{
  "d_model": 512,
  "n_head": 8,
  "n_kv_head": 8,
  "vocab_size": 16384,
  "init_std_qkv": 0.0174,
  "warmup_steps": 200,
  "steps": 4778
}
MLP neurons of a small language model. Each row is named by its layer, matrix (gate and up: input weights) and neuron, and shows model dimensions 64-319. Each number is 500 + 40 x the weight over its row's rms, rounded and kept within 0 to 999. Numbers have three digits each. A neuron's up and down rows have the sign that makes its largest values positive.
After each neuron's rows, "fires in" lists the words (lower case) most often at its 100 highest values on Wikipedia text that the model never trained on.

L7.gate399:504450551542484561559493498523527514496520477525513523486520570468428499537514498446405479516465554531526536495444529512525531505509515537480534441538558455491495560476498462482546540505490511510494506414431433502523495470552537503506469534497541542503486431421550515523540529577510422470497501445498491473472506521444452555441439537472517543527491567523448507491548525465476515488525514474496559517459517536510493498525516416562510426560421515451485454522550534510449457479476438442541518481483521520544532485440496485473502469559508413494491506432498511514548460453553478497517489477481437426451512478428503465532463463528472507473466428524444495428519470502546473422536489526451444515517549495568437516481521504515457534536549478467535506494530562507551447447555525
L7.up399:562575512575523548547507554486512530483517507479529487485482475493486521498478492468536545491485503479465482517502497476453522527494497566521523497477527469506551512444456560532551440552481510460521549548497443460495433536435507572529507459487546423478549487482527529513464487513446509476463580446485450528532512515569475479522548460532468534524461522503548432490487507447535580472527463495499516539447451492534531413520541442463473531521481462490542480487553450462474477400564542564574460483544546449577489489545542533505520502504496514459485467509482461485512513507536482491480468482446512390541529564451556509472554491475543527533496487521513463567527557499481519511557480518555496465494462550499495550504452550473517461554387492432466452382519526497470545555504526
fires in: "was", "be", "as", "been"

L7.gate114:459474512443462534537443520487482541478514490536491441551529536455476495506477471503490426496505541442526411512473500450516537558453575516493425467518563519449516568579498504530499433551492465491489529549427473502456458479462475448538458498561510496400467497514468464487459450495471563504513498443528513490461463507395506536433480494506491460557495484530458507600546503437451555468544540568496474554496468447578447431482522527424500481540491546549458496517509507495482499520529454532487472458586528531485481529520469477554523512534498462465508481468498472516474521442503523587453525438475469480551547494518521496475445462479499497507515496496471524536510476501466577532476447441439624563539512529539467479538455498477524487582537553572490443447463482517536467509528491
L7.up114:421487520479492571512460483496554482394424590499486421541516496479474452473499461453460491473545482561562551433457494495442557494557478577467452482560507494507486464483513478518508461516498533502513575506483488474512453498466510459506503531561496421488533486553516442556581487498496540477460393502500543487426461478432547538490478441611529473552468556497546522530463456479431524516545468493549451446565547519500481603558504471530511562513478450552487518465480434555538545493477525435509511554490501528463595537499423568483499481554553461459533505539479514535485454501559515460488502571440582438492480455487626518572484548476491494455453534507437495499474494529510572582527488490451526472493501534458495491487467486507512527469504478507582495507513548497488502487483515
fires in: "the", "a", "with", "of", "via"

L5.gate572:554503427493496484431513504467450500501492487481518501521513443585474429523464497462504445510430568468412461482535462545486547458492545526490454460529538528448462498409461473560550452557511493514471486524470617494472491487416501468501496453511478495563432574525501485530511496521500560496468516407525507472463490538559471542547423476544506543419467467550505452495547445467478494573509514506522575549465541503535505536472515441527513464471485534564524523483570490532507519480547550502537516496548534461499499502490488469454520519463548460528475477532447513447588520465454466492522507508387487481524484534468516380525471513518481534488540528538411459524480538496500516504492584514486507550550564522533524539501483569460487465557518461503532589388517560506539525480549465
L5.up572:476413564547439414502494463555491492473444422558443462486499462524421435533414532486529567462459496483406533527490478555530561507550462564514484500503491480468483416522495507536492491451435488456554494471487453572601455531539509584517532474489529480410506511592494504544528515455604613508481482487522463524542465451457502476525467509500487523398440478495543564521491473604500447476498487507545428452595441541490539458529474506576560570509491476560536497516498511537580485514451578522504516489493538541481455478525483471566521501538539481445477520468505476466451601515455508460452546428514452550539498523485505537626557537431523573491457542533455510491430471476525468589518520474518505555541502491485556491449509469478498461450459454481512444451519531523469423491527452
fires in: "the", "at"

L2.gate12:594494435478463504521578510536430542428489456572552487506509443488534493449461511480489445507465472460479472448544480472510523573561518542503540528492482522529526490515538507470520476548506529462512534525541511522577536640517488492476484471476478421478501499613547540508466485515516433445538571486482439476539521441507487496476470541445484510518498472472544504503485464481457511489516488446535505494497488486531560457487476442474478528497469586461553462490539454508493464576484515541525494463448473476491531467547510560499511502547478504467480570472567501491479542526518556539487475450495563533440385577523436438525384573570517471544488510509485547483573440495498509493499457509500538476498477458538562520452505493494527490529416469471516570592488496521410483437505513
L2.up12:602507466494497495473502427547516598493486517487505498539485502464498518527543525496517517577478485506480457437498544425493508529515495600500504506455481588456457502518519429515513550367475496554540460466529562567490539512515470558474516445480493460504507415482504533551546508523463523473532547451481532485492456468552539489565441459474507466517485537473507499455433491460547506517485497517574498514508529477470515448503504491561502488486489596485533517536490466488498454498483497468511479542548538471493579544566512606480546461498556519488448513490417380481454519490523547579483471462473498522453391594507520486501480552538550506508545510484473567456569526470519504501449483497523501494471432508497514566450509511521449510545426491560459455538475505516522445420526448
fires in: "as", "the", "to", "renamed"

L5.gate262:518463533501442494524533432549504521518446568517490523524507528450550420572518537426489486484539543533486493556508482553546583529483555544477527438499557457486499530580579409503550476451525573544533450379551500512493536495526493450448494535470537536552499479508554522454551433523524452545530441511475433544513484523469537465472566468527494568529479466502492505504503584482483631465479466477518542488501501518516534488549487429495495472520509580455504541511484529500499547530517513437455551497547567495490505522453527520564526470525483460555452511450541502508485468473569540495489474490473571493543524550495501491558440536554565450537501451481447486539530431593556570510550489562489488416500476496493549532440523501457481562532494512436433506527467463497510571488513464
L5.up262:518514612481453542529539518456527535514450460471517492484577540460497466488493516449465572453487500569527381542509498527499459562504531552427490471530537451473532499447560488450527461543509484545495453495532540473504511528540479537509425457486535538578399435467528460521498440503492497466498392478485437436454471509442502478539491526496432528515494491494451540428485499564507520476526584374553480543505425588439524518495485533529554489456537486506570489548549518500505481582475536475500530434499566480468518518487567484580518504547482426555497522463554496504504550517505465541484477472458537510516542526519539446497467467540591466519495440472441473549420527513573529454522531558503529523496430482463508472453503509474532537552456516436447552502535521516531528500473523
fires in: "as", "been"

L5.gate107:503489531503636391498493442507514515526540472490467456439514461521483479478554461525452487461499442537510420483468499541538456563463484462460450479503491500486487491489459520532600434502538527547518498508482526386483538520534523509447500499516519493530420480527526465448484433486541456434487514545561537471529510494496503508449473496510490471493492525523481438530459569479536574490564470485404503532515556518495515524491434441521550451458533469496538520452581449496478469421526459489405453463598483436526507511459461475475552529537527501499459483460497506503498468492430477484515538475455488550584466543501491488533460561508486469500514475480468479489525564488461561567418436467604553475473511510487443485535545500438460554462502576467551626467451508448545617512461486
L5.up107:513483520526468419425457497465531455559521513499574514547506562567524532483398503534457525539477583541556491515430557502510514495493529527536500502462497521505545441408540505452533549488508534478529505436524490547492494512555516473474533420567574490540513464527483454491504410498535435505483427449543462505515524545485622510545580551431506557502517531514540478536466486518446477502517501524521482551482504513438484459474449468475502505496536466470482464487482518569522523453435419460409482407531509499546487479490525531524460505547466488463479488504551449530494509531513466512489580515520439537492476450555496533578426520458473429464507530527535528476472491430489559518550499439480541524491493478514447489514479501509447474550533512515553496451433547457472487497510473
fires in: "and", "its", "s", "others", "that", "it"

L2.gate651:516479371506477517511508486604487473543455449476476509477518485501505518550578542511409451485480486501598533433481520485519501516525488501506492526496469427496498490532590497532475580507435555530520507475491558497536444437509545492530506510552535445481524522546438495511447526540533468517423446546458548493512496573491578471505499501552519438462490458425441529445410524497433551488533436487538555447437509449558557439515452517502496501486539428520455474465494511504496422497495520474528460500500514508510518521527473488516546516437505519523562529458497498482428395563472486524496509479489537509487469499498481551443467507487447511459507606493548546412524521553516503488451511542523444476504542508438476457455515480502467501572463449476533575458514466478485549572516455
L2.up651:505458495542473397530555491486428480545556443388486466546478548498572475412499487427507495490454528472508504529481511478512488493406543500545515495503558471470454506508465468437485453472495517564506552504419452474468485505444417465511443506426480497524516511481524543512513480502485487590531420486505591513492508492492611552524456515556454544463529514414485485512508529454514488507531537585557519501560500412423454527486528440460496518496486508502547494604476496518549516449550523525513503535444524460522518395516519492456486476546479490516465432444550534456528546467449524484469514499558509573525516430493405436522492448438491478514465575486545509397541475496486502512510508516474556518501510479512447470502468487495514487520555511542524467498502509536528433370407600
fires in: "this", "or", "but", "it", "that", "and"

L2.gate149:443453564489471467542537510554487451482532473457542428522526422480507561559527528500554450494440494482551489432426508577469495474519527473496470471520528443555495467427539548513577483513483551483468510501503487457603482503530505412451493493497495518518453523510570501477552460460421460491396553492531442453564469476514514561458501516525494591463434451529439497520642508509394516505542487485468464510453494461576524535434531466442474501592465470498513470497581522496502507496483464515509474495459481414531512464467499542459480520472439449555578524550551543482577573473460530464560539522448460463470485433441463436447489573580522486524436444473492473524467443484484426468499492523504555472476467596469541500522473530484564523490552457427510526502550505532468486493519546
L2.up149:538522482532517467481515499549479518541468420514563451542539597484474495490466451454532497527477587449497511511510492466517448504471490515436535484504617466457576431557501514452516553482472550482551505509481493574490450506418447495523437502484494466504466494524513498543538530495513538499513486459432489452457453497448563568500464523450511466509544502488526484572446419490528481550480466490528507495492408490498525502490495547533429504459506474499489529538562459520508460533604568473522500491486553496494564505597485471560482515537513513479565496521564450516533503579485503529427470514479477484498487494580534472518506494494503482503452488487525473537517506535468469526450540475522481495542519446537541492467452479596471566500507525482556453504526543435432555471434511
fires in: "as"

L7.gate656:502513468545523512436414459512428485508568432523494505525528521430438486480519453533541508495507486537523425521489500482506518453481445469455504534499522541526516508537496413530457501543557540465531563425542488540472485497449468488447515463462482472489513513491490505492542487521626495431501550501517568508488464532454491475488473549548524545475506394483445563603507433494468525524508479494482440537501482471582492539545484587567521499602537607490534476511501502527525468451446472495468406518495486563588481482473533470499531507511503556492447460536457450432511512512479429501497536522478530458522487574456461507475503567539550552499445527476497508513456549480468525493527524606493449484506498516489495490534460535560515536481494494537462509417470442543501461401575430
L7.up656:470483473493467545427470451514484476560450537535442429557511561497489504511563478533443480593434469477500476450456520511522509503475521466603563486548464527532503461440513504537510517547486528565549595440552460512523521547498529473469549554528479442521531551503576502488553516490507478520602421509470511456453479529442504496526459457535460475537502544476515419510505554473492549460434520529490522507470517480600495509554510434580434547493433494520482469500495465472591450556527601460548479531460513475441463545484495477485539517485516548522533553452497462479523497560470463472470557422491531465482481529438538572458560533499456522512513458460511477475496455502462534535519510431470539550507480454496480496526532507506513481511498510526438477539470554488408452430513540
fires in: "the", "in", "of", "to", "from"

L5.gate523:479493495513482473543469445525497519526490530552543460434507511513514539484476467466500486523483516521425522566563534589483490577439532573376493550533512517464507459489463502582491532543507466475487504505437423522516507501532410457578423455495571526508476490501590448514525507541507503524504458481508555505551488464504486517477545505546464540549507518522492543448518471537417429460490507549568457535407477458469489489507456462475527469473481474500459564541556492435450523467535448450480482479535518444556485527501533485499537552522464423467521494505479484423556472497485443482507553462547474506575476484538481431597519524498559463454474433472469509523550492525499536482489480559477549553493518525489515476563512516488534489451472575491546474480489497494468456510478517
L5.up523:461433513472529480519519488392516490520458510494553511489477527541488490537532499520545535558464483484502519490415518559481474509499480424466475425509507518485510442451481487511496514561474435469468492469518472456497475426532400482538494463493501502485516483517534544532443400588555432566460520461473534460496477549497552507546454513506485551496507486462530526575534485494400511534451465521480523487484462455498489485411500527511474374513501523480462554550533484517552499472529410623491482440474484526488443509463517468544521499576536475546505550570471442483569563469537560445498511505545486525468498468480524463572480517505534541575438491512473490552492487382435502494474543503493558524486493535598497407525472533463495462474551544476555477449486526553520456504542494
fires in: "as", "at", "took", "became"

L7.gate298:518462496511455489478503539511446514500536451461496527506534522498496515540489440486511484498479445489500527553517572499464546475520483497494459537464504525499550507543527475511509479512542524529546497495515566445484429507486431552533494489526570437476465547534516499493430424533441500518408461525491477535491446528526446513467510555490503439536530547491525429455619532491501544488523572454526540537527509515476463462521481457562565403549574471561500519515555517537523483530488534469502464466471505583519494489538401553535507601534459540514481532499440537486471499527510490499494433492518479522496496572440509395483474544553464481502510498535469475421497545485484547556473501417489481468494438554583497467547394554500488497554544458516570487475510586473500484369479568
L7.up298:434521556525436404521490474466513530492499513479539487477554551469531480458486498517481503472483466459598578472474478457482495406447528556546501525501477464502457484539550541527477546508522432488499467483535510490513561502544437553496535464481519507501490459509496548493596490471511504540512473483589566521518544436519455464527469486459551567514468503396479487601451492520501484452523507462508484448446551477510562494524538577468478531470472533463557516490489493428507509458527474548463508484503516550572442480547470482613368536586449566596514509532510465519524497470557567549453506484463427489519479453532471553545530514532551588563448465493507532547543556463512500505540492523522462546478523535430417566533489536502550550517502451457474497444540509536507499461492499
fires in: "the", "was", "is", "an", "2020"

L7.gate209:446461570594466528436537445490427484494505448565482455517483458461528565506536453532443436509537426495517483454532533538492536503486474491499541504541547531529572539419510457504554457479586576522464536512540465472476492501439536523442546530522535520520470524519519492475465488437477462419473502450507438431531508509504495529503543523492525544464522471478527551510492530491478539484598493472523436484426420490445507541440485496448478553410520465564482502552502458464487535480467500445501475459550547424492523462490460440538532440519472506508459553471577624497566486467602552451512462402411489438437485470515480493450532507544452517507611472518379479492562548499504469524521433480493519520556511529565532502468473475502505591516522463501427571516492523495499533488549523
L7.up209:507475503515464517515538433480423482655594461440537542567484442509471487583433501517477442484549450556434540446525475451476598512500436526417495532523487508494543475425465520492512473531503473458428514475445455448508524529450525504412493547473481552473492422494527522449499513451484467445470469485495524507470587458475521519396560433528448536447456475462498517481485472469533443527454546433472437547470528466471456473457560514468436465457461535531506457524448458544465554512521525427499511523510474488516477520555580535581506446508500471524406541480449516499524496504534562520455473477466439456448432554470513445493515515518518465539498450496442506415492419474507539496512504578461499455521562585485506542528495422521523484535480498490487520510490494485462495522512404
fires in: "was", "as", "been", "is", "become"